{
  "n_layer": 9,
  "d_model": 768,
  "n_head": 8,
  "n_kv_head": 1,
  "head_dim": 96,
  "d_mlp": 2048,
  "vocab_size": 8192,
  "activation": "swiglu",
  "norm": "rmsnorm",
  "norm_place": "pre",
  "norm_eps": 1e-06,
  "positions": "rope",
  "rope_base": 10000.0,
  "rope_fraction": 1.0,
  "qk_norm": false,
  "attn_scale": 0.102,
  "bias": "none",
  "tie_embeddings": false,
  "parallel_block": false,
  "init": "uniform",
  "init_std_qkv": 0.0208,
  "init_std_o": 0.0,
  "init_std_up": 0.0208,
  "init_std_down": 0.0,
  "optimizer": "adam_variant",
  "lr": 0.000395,
  "lr_mult_qkv": 0.7,
  "beta1": 0.9,
  "lr_head": 0.00407,
  "warmup_steps": 427,
  "schedule": "wsd",
  "decay_fraction": 0.716,
  "decay_shape": "pow",
  "final_lr_fraction": 0.0,
  "batch_tokens": 131072,
  "seq_len": 1024,
  "doc_mask": true,
  "train_tokens": 902600000,
  "steps": 6887,
  "dataset": "wikipedia_en"
}
MLP neurons of a small language model. Each row is named by its layer, matrix (gate and up: input weights; down: output weights) and neuron, and shows model dimensions 352-447. Each number is 128 + 32 x the weight over its row's rms, rounded and kept within 0 to 255. A neuron's up and down rows have the sign that makes its largest values positive.
Before each neuron's rows, "fires before" lists the tokens most often just after its 100 highest values on Wikipedia text that the model never trained on; "fires after" lists the tokens most often just before its 100 highest values on Wikipedia text that the model never trained on.

fires before: " |"
fires after: "–", "2", ".", "3", "5"
L4.gate472 [117 108 167 156 150  77 190 149 176 151  58 100 178 135 103 116 128 135 149 111 106 135 163 135 108 110 173 177 160 154 144 152 160 187 171 118  80 123 131  88 118 165 144 143 109 167 131 111 102  97 128  69 128 166 176 126  89 149 104 116 176 146 149 123 162 138  55  97 151  94 111 100 186 156 105 129 182 189 130  99  96 158 151 147 128 119 112  72  66 105 138 164 101 150 149 103]
L4.up472 [117 190 138 152 106  99 190  85 130  95 165 171 130 154 130 116 154 131 121 101 125 101 123 168 119 119 187 150 138  75 127 137 116 136 128  92 178 102 100 128 124 122 101  84  94 161 143 104 134  96 109 138 133 152 156 139  93 135 106 150 143 143 107  93 121  50 141 107 118 130  52 126 119 174 189 136  78 157  94 189 166 194 173 167 143 135 111  95 118 179  96 172 191 100  89 117]
L4.down472 [129  98 133 166 150 118  72 191 167 139 102 168 175 158 103 153 112 136 101 123 162 177 136 148 146 116 136 105 119 201 105 158 136 153 112 159 114 184 128 130 121  75 146 126 123 112 107 161 153 143 119  81 154 113 119  98 126 156 129 127 155 122 169 150  84 215 129 142 150 150 174  91 107 123  80  85 120 122 106  64  33 123 121 118 147 151 163 169  90 122 124 169  41 120 127  92]

fires before: " |", "–", "0", " Republican"
fires after: " ", "–"
L4.gate932 [145  91 169 131 139 152 138 135 201 148 149 174 126 127  77  56 149 187 169 115  74 110 130 110 129 146 145  80 133 113 149 168 116 102 134 194 106 193 126  70 124 152  89 183 129  95 147 131  86 126  87 119  81 115 143 185 137 119  73 122 129 154 123 174 146  96 119 145 146  97 183 155 113 184 186 164 100 105 153 124 138  94 154 179 124  90  89 120 149 146 160  95  86  86  70 138]
L4.up932 [143 149 156 148 132 189 133 130 125 161  77  44 143 158  81  99 140 117  96 146 230 148 161  88 157 134 147  74 132 142  85  98 162 103 127 153 193 159 100 117 113 121 115  90 113 108 147 106 145 196 168 148  99 120  71  77 129 109 131 116 135 124 133 158 122 148 125 187  85  76 110  68 135 100 193  96 119  87 149 121 119 129 105 107  95 135 155 118 154 121 146 117 121 179 151 133]
L4.down932 [122  77 171 104 113 152 112 146 173 144 131 153 167  73 116 191 132 111 138 111 168 121  99 168  88  90 140  99  50 125 140 151 123  99  97 122  93 128  80 133 140 128 177 111 125  79 177 142 125 175 151 118 113 140 170 117 136 150 117 127 208 113  42 114 129 131 181  93 192 188 105 133 158 140  87 123 134 110 106 114  92 190 153 111 165 155 170 169 116  49 136 119 129 135 134 223]

fires before: " ", "8", ".", "0", " |"
fires after: " ", " on", " On", "On"
L6.gate1141 [144 135 135  80 129 183 115 100 113 138  75 138 113 101 193 179 141 123 141 120  94 191 108 116 110 146  70  90 158 141  82 105 178 111 122 139 139 163 153 117 113  59  85 125 123 124  98 124  57 160 169  93 132 166 121 110 149 136  79 156 113  94 125 153 166 153 111  99  80 133 169  82 120 135 174 196  73 155 171 146 119 144  98 194 156 145 172 114 129 104 123 145 126 187 115  96]
L6.up1141 [157 122 118 120 150 112 124 147 133 138  78 160 141 123 114  82 149  79 155 125  78 139 126 175 161  84 118 145 117 133 157 119 148 115 102 160 108 164 105  93 148 122 129 110  66 158 185  99 161  76 119  96 107 162 149 142 103 131  99 134 131 144 169 184 134 134 192 137 168 142 148  71  79 136 154 196  95 154 111 146 140 135 121 119 109 112 153  69 117  73  65  92  59 192 136  96]
L6.down1141 [119 136 159 133 106 173 112  71 187 104  79 138  59  73  79 103  91 142 169 100 164 157 128 106 162 133 123 108 128 141 126 128 162 190 200 153 156 148  88 176  87 169 141  97 148  84  97 187 159 134 125 180 184 107 170  97 117 114 118 102 106  78 144 123 171 156  86 138 133 185 154 172 145 127 131  66 121 139  69 127  92 126 123  90 152 110 150 165  92 170 155 105  90 128 120 126]

fires before: " |", " (", " m", "0"
fires after: ".", "2", "8", "0", "4"
L6.gate1099 [158 113 163 122 172 123 137 118 159 149 164 119 148 208 142 154 112 120 114 119 142 117  58 129 166 167 196 118  87  61 134 119 133 156 140  80 139 125 162 213 109 101 137 136 122 161  83 140 113 178 187 141  91 178  72 163  80  92 132 123 162 105 174 136  94 159 160 162 126 100 123 178 100 140 187 105 114 104 141  93 137 133 101 143 140 110 109 187  79 120 105  82 175 138 138 115]
L6.up1099 [134 119 122 101 107 105  88 118 126 125  74 156 111 119 142 152 154 148  56 131 131  86  91 142  94 136  93 121 126 131 133  66 133 126  87 177 173  92 170 106 161  87 101 102 120 103 147 133 171 138  92 161 133 175 155 170 142 146 143 107 146 105 106 156  79 170 163 144 111 119  95  98 121  69 165 142 106 102  99 105 160 115  99 155 102 180 105 113 103 119 145 129 188 149 190 112]
L6.down1099 [115 123 126 150 129  91  97 164 139 103 149 118  95 155 107 112 168  73 122 147 138 166  96 105 110  79  98  95  97 164 128 137  65 123  81 171 166 136 101 181 125 112 179 124 130 177 120  96  84 165 174 127 133 132 172 113 131 170  88 160  62 122 119 135  83 103 115 101 150 143  87 169 160 122 161 112 145 174 120  95 110 116 146 137 171 171  96 181 122  88 130  62  75 160 141  49]

fires before: "'", " and", "2", "3", "5", "9"
fires after: " ", "5", "6", "3", "4", "s"
L6.gate993 [115  82 141 151 158 116  99 156  88 119 138 128 144 112 150 158  80 105  65  78 164 141 139 116  61 146 101  97 105  97 114 134 136 144 161 158 115 148  64 152 129 132 126  74 160 213  78  84 157 136 163  64 100 108 190 128  80 129  89 109 168 118 154 171 129 118 134 129  82 131 108 128 153 100 140 164 111 143 106  75 108 109 121  58 131 137 127 116 116 108 144 115  76 141  89 105]
L6.up993 [135 167 119 143 173 123 189 186 149 145 142 136 155 176 117 136 148 153 123 184 148 129 136 128 147 133 123  94 165 148 140 152  95  98 139 132 115 182 123 134 162 128 142 124 122 133 168  78 106 104 154 125 153 165 147 146 140 165 134  72 137 149 112  92 119 142  73 190 159 164 174 160  87 175 188 154 161 165 165 169 110  70 108 141 102 160  72 119 127 137 157 122  78 203 137 143]
L6.down993 [110 135  88 166 109  87  95 123 197 115 107 101 129 125  74 117 144 140 104 133 107 139 121 174 138 123 121 148  86 117 125 123 156 155  84  85 126 100 146 132 126  82 118 123  61 208 100 154  86  94 100 147 150 124 129 143  84 138 149 154 124 147 142 126 148  70 162 141 110 138 107  96 128 163  85 136 175 145 146 168  85 155 134 134 130 110  83 128 163 193 140 114 115 110 118 143]

fires before: "0", "1", "8", "5", "2"
fires after: "2", "0", "1", " ", "9", " A"
L6.gate614 [166 142  84  70  84 119 173 107  92 165 124 143 148  80 105 120 123 120 119 181  88 161  97  90 150 102 145 151 119 185 146 153 106 122  73 151  89 136 117 130 154  85 108 138 131 132 122  50 110 103 132 133 118 133 144  96 119 142 174 161  82 133 128 134 148  97 117 140  97 120 164 104  95 123 107 139  80 129 157  82  90 120  73  90 116  99 117 108 158 122 115 126 107  97 108 101]
L6.up614 [ 80 189 133  88 103 199  93 121 129 116 126 124  91  85 112 169 116 153 122 124 113 170 115 158 173 100 138  70 150 153 191 142 124 131  99  96 166 167 114 117 109 190  73  82 134 135 187 101 140  48 141 196 176 159 154 126 100 171 160  83 137 159 117 139  71 117 155 138 114 130 182 152 152 188 128 134 125 155 164 104  96 123 153 192 135  80  83 167 145 115 117 129 121 122  52 156]
L6.down614 [172 152 192  86 156  90 160 173  80  91 119 125 179 138 181 135 157 134 134  81 108  92 123  67 155 133 103  80 149 142 165 150 113 114 151 168 134 139 133  87 119 108 131 140 152  92 139 206 137 189  84 160 103 163 115 119 154 127 176 106 119  94 192 108 181 191 138 144 143 175 156 162 142 110 102 137 188  30 111 145 129 108 129 172 120 143 138 115 136 116 104  81 164 119 130 140]

fires before: " |", "0", " and", "\n", ",", "1"
fires after: " |", "0", "5", "7", " Advance"
L4.gate730 [162  89 166 144 139 105 138 162 132 104 159  81 122 157 106  62  69 120 137 144 156 141 126 129 126 105 169 166 110 121 120 136 147 176 157  71 117 106 126 166 160  59 117 121 139 120 141  93  61 121 190  76 176 187  87 149  92  86 132 193 161 160 143  96  97  75 138 157 138 114 172 131 147 163 101 150 164 166 149  95  99  84 127 110 111 178 113 199  56 141 113 178 199 128 179  96]
L4.up730 [156 161 138 143  93 123 144 155  89 102 165 172 102  97 132 141 135 159 165  96 144 134 101 158 107 142  82 111  76 127 108 137 168 156 150 112 155 152  76 104 120  51  69  94 162 132  93 121 136 156 103 147 211 115 175 111  55  99 105  85 102 145 137 138 166 147 175 118 185  74 158 115 146 123  66 143 105 144 115  90  88 112 166 141 130  83 118 170 130 127 169 101 113 130 145 103]
L4.down730 [123 122 172 101 187 135  83 131 111 118 141 100 196 148 140 108  69 119 121 150 150 162 131 106  79  93  93 180 110 101 116 103  99  76  66 143 144 173 155 160 114 158 143 172  90 136 133 146  37 137 187  82 125 108 141 115 157 115 133 134 218  93 117 118  63 109 124 152 153 150 106  87 140 121 169 134 134  95 100  91  98 110 159 103  96 143 109  75  62 112 103 162 167 154 109 139]

fires before: "3", "2", "\n", "4", "1", "-"
fires after: " |", "|", " September"
L4.gate1886 [131 143 167 121 134  97  87 141 109  91 108 144 116  55 119  84 126 110 114 186 157  96  82 135 104 125 132 100 156 110 164 131  79 113  97 190 142 103  96 117 101 190 143  99 110 141 148 175 128 154 131 157 108  66  79  80 130 200 124 122  96 155 131 156 104 144 113 159 121 134 122 133 181 114 162 188 124  93 120 137 168 160 118 122 167 175 154 171  94 168 183  52 176 125 149 113]
L4.up1886 [160 115 151 148  35 166 102 115 135  83  54 129 152 142 125 122 157  69 204  98 142 201 148 106 126 183 147 121 172 168 116 130 171 169 150 139 138 102 137 151  85  96 148 160 119 104 135 111 113 166 116 133 108 125 183 166 100 132 154 187  82 128 118 114 126 101 140  93  91 102 172 173 118 101 108  92 112 100 172 120 138 125 126 113 115  54 181  93  97  84 176 167 152 100  83 108]
L4.down1886 [ 84 153 166 138 155 134 113 120 112  96 137 145 110 141 138 128 149 159 137 173  98 134 146 122 134 148 151 126 164 161 182 143 115 169 187  89 133 140 124  69 164 129 144  89 115 137 112 173 101 165 105 151 117 134 120 108 119 135  90  75 141 149  84  95 127 184  49 152 182 136 116 166 147 116 144  94 145 147  14  88 158 105  84  89 161 133 147 141 138 154 122  80 119 147  97  41]

fires before: "9", "-", " |", " "
fires after: " ", "'"
L4.gate687 [113 146 106 159 160 188 107  85 144 158  68 119  71 133 104 139 208  90  83 139 147  94 166 124 102 150 155 138 107  69 175 112 169 113 111 105 129 155 125 170 146 150 133  72 139 192  97 168  17 162 140  91  81 188 115 106 121 130  77 171  95 136 147 107 180  81 143 142 117  76 126  82 102 139  98 167 126 110 107 131 114 126  98 170  93 139 187 197 126 148 136 144 178 190 163  89]
L4.up687 [155 150 172  80 131 163 114 175 130  51  83 119 116  55 144 159 129  96  94 161 121  78 114 106  80 136 120  93 185 118 148 124  69  99 125 159 121 170 135 151  70 162 100  91 180 161 162  94 120 222 149 138 169 127  99 180 131  66 164 142 104 135 164 153 127 124 140 135 118 108 168  84 125 143 155  89  90 138  89 156 143 117 152 191 141 116 129 129  99 134 144  76 171 105 186 128]
L4.down687 [147 112 100 213 145 111 140 104 127 171 170  97 119 190  77 168 141 118 142  89  63 144 126 120 123 124 108 144  94 166 145 107 147 161 123  86 160 134 107 101 153 131 130 157  84 102 138 135 146  87 142 137 103 173 192  71 140 114 198 101 179 157 111 139 189 201 161  90 132 159 129 167 161  62 117  96 104 110 175 109  68  97 160 136 185 124 129 111  62 110 115  96 153 145 101 174]

fires before: ".", "1", " |", "6", " the", "2"
fires after: "9", "5", "4", "6", "3", "7"
L4.gate1643 [149  74 151  81 182 109 175  63 176 132 121 154 127 139 167 140 174 192  80  98 105 128  47 144  83 123  74 120  57 129 102 186 170 120 149 147 126 174 106 117 140  91 117 143 159 153 138 124 136  93 165 187 174 161 162 120 146 133 106  70 131 156 127 106 129 132 135 134 111 154 110 142 135 165 128  82 120  84 118 183  78 174 127  97 144 161 114 114  66 126 134 136 107 138 122  97]
L4.up1643 [179 137 119  50 126 147 148 104 206  98 196  99  91 135  88  95 151  96 125  91  99 134 112 138  97 120 103 122 147 104 106 100 142 116  72 174 131 137 153 129 143 182 116  91 144 103  95 123  75  93 114 177  91 108 183 188 115  98 108 127 135 145 182 136 122 113  99  68  55 175 115 127 154  83 126  91 147 118 152 178 146 170 161 186 115 151 105 132 169 104 176 101  94 131 101 134]
L4.down1643 [ 41 109 103 169  74 155  70 106  92 182 112 132 137  99 165 157 135 152 142 157 132 114 143  92 140 125 175 150  84 206 128 188 136 140 174 164 146 168  83 114 152  77  74 155 138 168 154  78 197 157 168 109 113 147 153 130 145 197 111 125 144 118 115 142 110 161  86 151 168 128 182 145 143 193 143 121 100 141 106  93 131 124 152  97 133  56 141 124 117 164  95 149  97 185 116  98]

fires before: "9", "2", "1", "0"
fires after: " ", "–", " September", " January", " November"
L6.gate974 [125 163 165 116 169 111 170 159  85 143 145 116 102 133  90  57 150 104 148 117  89 187 124 148 119 141 131  76 107 126 159 106 107  71 110 132  87 123 156 105 113 136 135 110 136 152 129 140 112 144 108  87 119 138 167 129 150 156 127  89 144  96  83 169 164 138 142 135  89 143 204 150  95 155 129 133 138 174 139 127 111  78 144 144 133 168  55 148  86 104 140 120 123 137 102 114]
L6.up974 [ 85  78 155 143 126 143 169 135 116 134 112  85 108  99 147 108 156  87 103 138 137 153 160  46 101 160  89 191  65 138 132 114 230 167 109 126 122 137 143 183  76 146 154 142  91 126 103 127 140 141  90 126 146 176 132 112 136 157 190 171 126 199 138 161 132  70  96  88 148  91 120 116 159 134  69  84 167 158 128  90  97 108 105 150 157 130 111 117 119  99 107  79 196  82  76 146]
L6.down974 [110 158 161 118 137  33  65 164  57  86 141 120  92 154 108 107 129 139 158  73 120 123 129 111 160 131 154  78 122 119 109 121 145  50 165 119 104 145 190 155 122 149 183 163 112 106 139 138  89 178 129 112 161 142 147 120 174 135 124 124 161 134 117 147 110 139  63 109 150 161 127 191 146 141 168 177 128 151  63 112  93 132 108 168 145  83 109 141  93 104 170 147 113 111 127  98]

fires before: "0", "9", "|"
fires after: " ", " |", "0", "|"
L4.gate379 [113 124 123 106 125 121  91 159 190 118 113 119 111  98 163 178 145 131 163 149 154 155  86 159 187 125 157 112 152 142  99  97  98 160 157  97 141 139 109  96  92  86 119 139 112 109  97 126 155 147  91  88 137 114 102 187 112  91 162 128  91 204 146 127  92 124 132 186 157 134  82 114  97 121 132 142 164 129 118 128 112 101 144 179  71 159 143 166 116 154 203 148  78 137 108  77]
L4.up379 [138 148 124  57 212  91  83 112  97 169 118 110 134 113 158 110 132 149 176  54 168  92 172 115 137 159 158  89  99 110 130 178 152  76 188 175  78 135 160 126 156  88 108 103 145  88  99 109  95 189 105 156  93 102 141 153 108 163 177 166 106 188  90  80 131 124 104  93  73 141 170 124 107 116 138 145 185 161 157 193 132 123 112 172 158 109  62 144  89 117  78 117 165 109  93 126]
L4.down379 [ 95 122 145 111 129 150 130  87 218 156 133  96 142 107  51 178 116 116 120 172 135 121 112  56 100  87 144 122 119 138 151 109 173 190 122 155 130 128 123 146 138 151 167  91  93 130 117 130 106 140 105  53 119 158 147  86 176  85 140 160  86  93  74  95 135 121  80 192 106  72  75 105  53 173 127 139 120 119  97 142  96  66 183 123 127 157 108 103 108 138 168 154 203 101 103  74]

fires before: "4", "1", "5", "0", "2", "3"
fires after: "3", "2", "1", "6", "4", "7"
L4.gate923 [139 129 134 118 141 125  84 113 128 159 114  58 164 152  63  79 152 150 189  96 185  98  88 105 136  75  98 106  99 107 125 153 152 156  68 124 115 142  96  87 156  99  42 119 120 137 108 162 115 106 125 118 140 112 141 149 113 171 125  87  92  54 151 125 102 131  76 106 123 102 115 133 165  84  82 143  92 101 119 153  85 131 179 161 164 142 100 157 122  87 141 158  89  90 161 103]
L4.up923 [146 109 188 188 103 141 120 143 148 147 178 117 131 133 147  64 142 112 144 161 165 124 139 156 177 121 135 118  85  89 101  87 143 162 109 158 145 132 113 121  82 118 161 155  98 119 179 145 137 150  96 169 131 108 129 139 135 143 150 124 134 164 101 106 150 140 145  81 140  94 121 151  89  93 160  93 130  95 128  97 121 123 122 114 151 130 159  98  89  91 146 122 108 114 148 171]
L4.down923 [153 171 148 130 175 122 117 131 112 115 123 138 109 187  96 142 157 206 168 124 140 162 105 169 119 154  96 104 169 126 160 118 226 129 116 146 121 181 123  96 117  97  80  94 163 103  89 107  91 117  93  88 144 161  95 156 116 172 125 128 139 130 106 152 115 144 136 121 101 141 135 145 111  56  96 147 123 126 152 147  87  93 170 161 193 155 126 182 142 121 103 120  41 145 128  88]

fires before: "9", "0", "2", "8", "7", "."
fires after: "0", " ", "9", "2"
L4.gate1449 [120 190  91  60 111 142 105  93 140  77 156 153  81 160 125 160 118 165  80 124 143 133 100  97 178 166 115 106  85 138 125 147 123  90  79 110 136 163 118 114  87 153  76 107 109  93 102 100 104 102 171  96 107 126  87 198 144 105 164 110 176  52  97 141 170 215  73  90  69 171 108  80  96  73 157 133 131 113 106 101  90  93 118 135  70 157 198 108  98  90 144 126  78 170 143  89]
L4.up1449 [135 147 123 159 149 129 103 130 116 102  83 131 172 117 109 165 117 124 114  87 165  85 134 139 160 162  99 172  87 118 175 165 183  88 159 117 121  97 139 102  85  86 167  81 136 131 116 112 171 125 135 175  91  95 164 145  93 196  66 165 103 149 209 112 174  94 155 105 156 150 143 102 184 168 103  93 110 166 173 156 132 132 157 102 166  88 142 143 166 105 114 179 136 144 136 144]
L4.down1449 [125 157 152 107 148 131 185 156 154 136 152 174 129 143 135 175 133 129 107  99 176 147 151 169 105  88 143 136 123 199 106 145 116 153 136  51 150  90 108 126 136 149 146 109  68 134 115 162 123 115 112 151 129 131 152 163 143 106 153 145  47 119 103 138  84  61 121  87 150 142 169 149 134 173 138 158 104 112 169 106 143 156 159 192 179 143 109 120 132 157 180 161 143 129 104 133]

fires before: "1", "2", "3", "0", "9"
fires after: " ", " |", "–", "N", "9", "0"
L4.gate231 [129 136 155 105 170 146 105 153 112 151 159 139 120 134 153 122 137 117 157  66 142 165  99 163 119 112 134 131 104 162 118 116 116 135  80 122 139 153 158  90 132 104 155 130  57 185 128 137  69 157 110 195 148 116  91 143 161 161 106 156  78 158 106 132 135 118 158 126  95 109  95 146 108 130 150 126 127 141 142 173  85 105  82  92  68  63 135 182 199 137 190 187  97 139 106 129]
L4.up231 [147 119  89 154 107 112  88 183 155 128 115 113 132 127 113  90 131 119 168 182  72 160 141 165  77 102 104 124 114  79 154 131  82 165 137 150 157 157 100 125  99  77  69 178  89  92 150 120  95  66 133  96 169 170 142 117  65 152 119 200 150 118 154 118 139 135 153 144 172 101  84 104 153  88 144 109 107 143 145 117 119 131 108 143 167 146 172 128 130 148  99 183 117 129 135 126]
L4.down231 [117  80 110  94 131 108 133 140 126 111 137 140 170 106 111 134 136 151 121 102 122  86 137 125 138 106 133 167 136 196 119 102 147 147 194 161 114  97 121 134 102 193 112 155 140 105  75 128 165 159 136 139 105  89 153  94 150 124 156  97  86  84 108 120 140 121 156  85 119 100  77 149 148 151  91 115 178 124 203 144 114 110 152 112 142 168 186 126 135 151 183  92 121 121 132 123]

fires before: "1", "2", "0", "9"
fires after: "2", "1", " "
L6.gate1045 [139 126 104  85 110 147 110 143 141 120 131 114 155  91 129  63  93 131 132 131 105  94  96 171 136 118  77 134 108 210 220 135  95 125 139 146  96 138  91  79  72 147 132 120 143 146 123 104 147 131 190 176 157 154 109 116 117 153 133 152 169 168 122 189  97 121 139 143  94 134 147  91 156 159 115 174 218 161  96 109 142 122 139 133 158 145 123 100  94 144 116 141 155 129 145 133]
L6.up1045 [118 113 104  89 147 138  94 120 146 111 146 136  78 105 101 110 178 166 153 130 144  95  94 103 158 126 108  93 159 152 125 118  93 121 165 167  99 128 162  92 112 100 152 158 116 160 200  81 137 110 152 191 129 132 169 115  81 135 115 143 168 145  51 136  81 121 149  98 197  64 167 151 148 134 166 140 200 145 148 126  82 104 159 162  98 137  85 110 168 105 112 170 128  85 114 113]
L6.down1045 [133 131 165 128  61 135  96 157  41 127 136 132 119  97 154 168  99 103 180  80 175  45  94 144  94 143 128 146 139 141 127 144 125 129 198 116 105  93  95 173 149 105 142  85 165  90 125 160 157 103  55  79  90 187  97 151 110 132 148 156 158  98 126  66 138 107 134 171 126 123 135 116 202 101 129 108 130 114  52  97 160 121  92 128 138 123  97 157 179 166  91 175 109 171 169 105]

fires before: " ", "0", "1", "3", "9", "4"
fires after: "9", "0", "8", "5"
L4.gate1154 [120  80 124 139 158 152 134 124  66  62  88 106  86 125 163 157 173 120 132 131 111 131 113 155 164 172  99 105 134 128 161  93 144 154 153 128  83  71 144 131  92 130 135 125  47 145 164  99 135 158 194 150 127 159 135 142 106 169 138 122 165 190  84 130 169 113 136 140 119 126  77 122  38 160  82 146 123 122 160 147  98 105 185 164 113 149 105 203 169 166 201  92 149 114 130 153]
L4.up1154 [146 109 173 118 146 195 141 106 123 115  74 159 122  85 136 155 176 135 124 136 140  85  88  90 166 165  86 121 176  81 142 124 158 121  77 135  77  99 164  91  69  83 106 149 159 103 124 120 134 116 103 148  57  84 178  97 135  65 135 150 206 172 108 136  83 131 123 109 102 126  76 159  97 130 156 131 148 121 136 122  66 113 139 233 135 127 108 102 137 150 126 185 153 129  95 155]
L4.down1154 [ 94 155  89 105 210 136 128 131 127 138 169 112 136 144 105 104  84  41 148  86 120 114 133 109 115 175 178 114 126 140 111 100 144 143 120  75 124 114 137  68  95 162 142  91 161  65 134 111  95 188 105 121 138 122  95 123 129 107 148 112  94 130  66 141 185  84 146 122 116 131  74 111  87 129 237 118 111 202 156 159 103  93 124 141  88 159  91 217 139 152  94 108 172 143 172 113]

fires before: "9", "0"
fires after: " "
L4.gate617 [ 81 101 104 189 108  49 142 110 122 156  99 122 143 113 206 180 163 159 143 119 187  50 124 169 115 132 114 125 158 170 118 135 134  83 156 145 105 135 128 139 152  96 109 131 103 149 122 109 128  87 176 112 142 100  93  98 157 193 110 162 165 174 127 178 122 137 168 170 143 144  82  89 123 171 154 158 125 134 100 149 163  76 104  99 149 144 171 124 151 153 132 100 143 141 135 113]
L4.up617 [137  86 145  70 116 127 126 102 133 167 114 127  92 137 130  94 174 153  87 101 158 116 158 143 158 106 102  92  98 140 166 116 158 161 161 169  91 117 158  93 100 157 150 149 124 103  97  86  89 180 140 120 123 124 115 132 101 130 128 112  66 144 123 131 148 138 115 117 100 135 146 114 151 118  51 125 136 138 110 113 166 127 132 163  80 121 188 148 115 132 105 144 143 138 160 133]
L4.down617 [ 93 216 143 160  93  98 139 104  84 159 103 114 118 139  84 189  92 177 107  86 140 140 145 144 132 145 175 122 147 148  87 167 180 117 135 101 169 169 149 129 186  96 119  78  93  98 150 137 137  91  68 118  73 123 140 112 125 138 115 134 101 121 138 125 102 114 110  96  86  96 110 109 163 148 130 138 172 143 145 162 180  94 105 136 175 190 114  55 147 150 115 138 150 145 168 184]

fires before: "1", "8", "3", "5", "9", "6"
fires after: " |", "4", "8", ":", "2", " Fe"
L4.gate143 [129 107 118 132  98 133 131 190 110 112 137 117 106 130 118  85 115 164  88 131 103  97 143 144 106 104 129 112 133  72 126 152 152 101 145 152 110 137 136 131  91 179 165 141 108  86 130 151  69 120 106 135 133 150 163 102  87  92  95 197  72 180 103 124 122  70 146 102 133  55 145 123 149 169 105 136 170 101 167 169 134 129 122 162 124 132 124 173 136 165 158 135 106  88 141  98]
L4.up143 [103 167 144 126 171 194 119 131 118 135  63  84  81 101 110 122  85 141 148 109 203  69 173 154 174 108 100 107 125 169 115  77 167 118  94 105  71  80 162 128 148 131 148 125 110 140 129 116 121 161 150 126 160  99 187 130 188 169 100 163 164 120  94 122 164 140 114 133  73 133 121 112 123 164 100 120 128 101 165 126 131 174 132 186 112  52 115 127 161 161 173 162 139  81 111 152]
L4.down143 [169 107  98 175 138 108 148 131 115 134 157 169  82 111 147  96 202 160  95 132 146 102  86 155 138 116 149 116 198 163 161 130 157 140  87 115 133 155 158 138 120 145 137 146 147 124 111 101 143 130 114 112 121 127 109 130 114 155 172  76 150 166 159 133 109 148 134 153 177 102 149 133 168 141 174  93  96 207 123 170 130 155 179 137 125 200  85 160 165  76  97  89 143 143 167 130]

fires before: " |", " Tom", " O"
fires after: " |", " ", " Tim"
L4.gate755 [124 198 147 133 182 159 153  95 120 169 112 137  81 112 112 169 172 200 141 111 132  90 172  59  51 180 155  82 151 119 137 110 145 159  97 111 124 117 179 156  60 124  87 180 118 170 122 114 198 133 144 122  94 183 127 109 143  91 125  84 108  88 100  99 113  96 168 130 142 127 168  89  86 134 161 177 130 135 104 121 155 204 107  56  96 126 113 102 168 141 121 166 105 184  76 107]
L4.up755 [191 177 148 112 113 138  96 114  88  97  80 116 107 141 124 146 138 120 152 137 124 112  94 125 106 105 159  63 161 114 165 126 176 151 179 152 131 140 148  83 100  95 108 126  90 108  92 154  93 112 162 101 116  93 137 146  76 198 145  69 127 128 185  84 156 168 104 191 165 103 148 125 141 113 159 111 141 144  86 176 123 101 143 136  99 101 166 105 162 193 107 140 103  85  99 198]
L4.down755 [170  91 171 169 156 104 142  81 154 141 151 212 114 119  49 141  64  73 114 100 110 139 191 109 191 103 140 152  66 136 155 113 129 176  89 147 158 161 131 151 158 168 159 178 136 173 165 161 126 116 139 134 109 157 104  76 142  72 118 138 122 124 120  86  93 110 176  78 113 124  54 151  95 117  52 126 103 145 119  57 100 112 139 147  95 128 116 156 124  50 119 208 109 150  79 144]

fires before: "2", "1", "3", "4", "5", "6"
fires after: "9", "0", "8", " ", "–"
L4.gate1616 [129  85 171 192 181  98 111 191 112 120 126 117  88 132 129 151  99 134  66 176 138 141 136 147 143 157 161 108 108  72 162 138 138  92 111 185 144  85 125  89  84 140 113  84 150  68 111  85 171  65 123 134 103 152 170 158 139 125 122 168 152 132 147 133 102 107 122  92 132  78 119 101 148 106  96  93 165 142 121 140 131 147 153  69  59 122 186 151 125 126 102  69 153 100 140 117]
L4.up1616 [ 80 153  68 178 159 174 102 103 181 176 150 145 104 146 182 148  66 115 144 122  94  89  59  76 100 136 121  81 149 130 187 116  85 154 167 158 127 138 134 161 144  88 147 135 111  67 133 133 112 138 162 113 132  92 125 131 131 166 145  88 120 155 122 133 126 103 167 171 118 158 173 168 178 141 150  69 149 113 172  84 138 167 128 164 164 146 130 182 113 133 139 147 172 114 179 121]
L4.down1616 [162 171 145 150 121 125 131 119  98 105 125  93 110 115 127 128 164 140  69  89 125 117 146 146 111 164 133  91 146  86 129 108 163 140  82 162 165 172 123 154 140 147 128 122 165 180 116  75 148 132 134 149 151  60 152 148  77 129  94 151 130 140 141 157 196 130 124 141  84 106 106 175 142 107  79 161 124 156 127 172 104  94 120 141 153 100  75 115 104 148  89 163 133  92 102 137]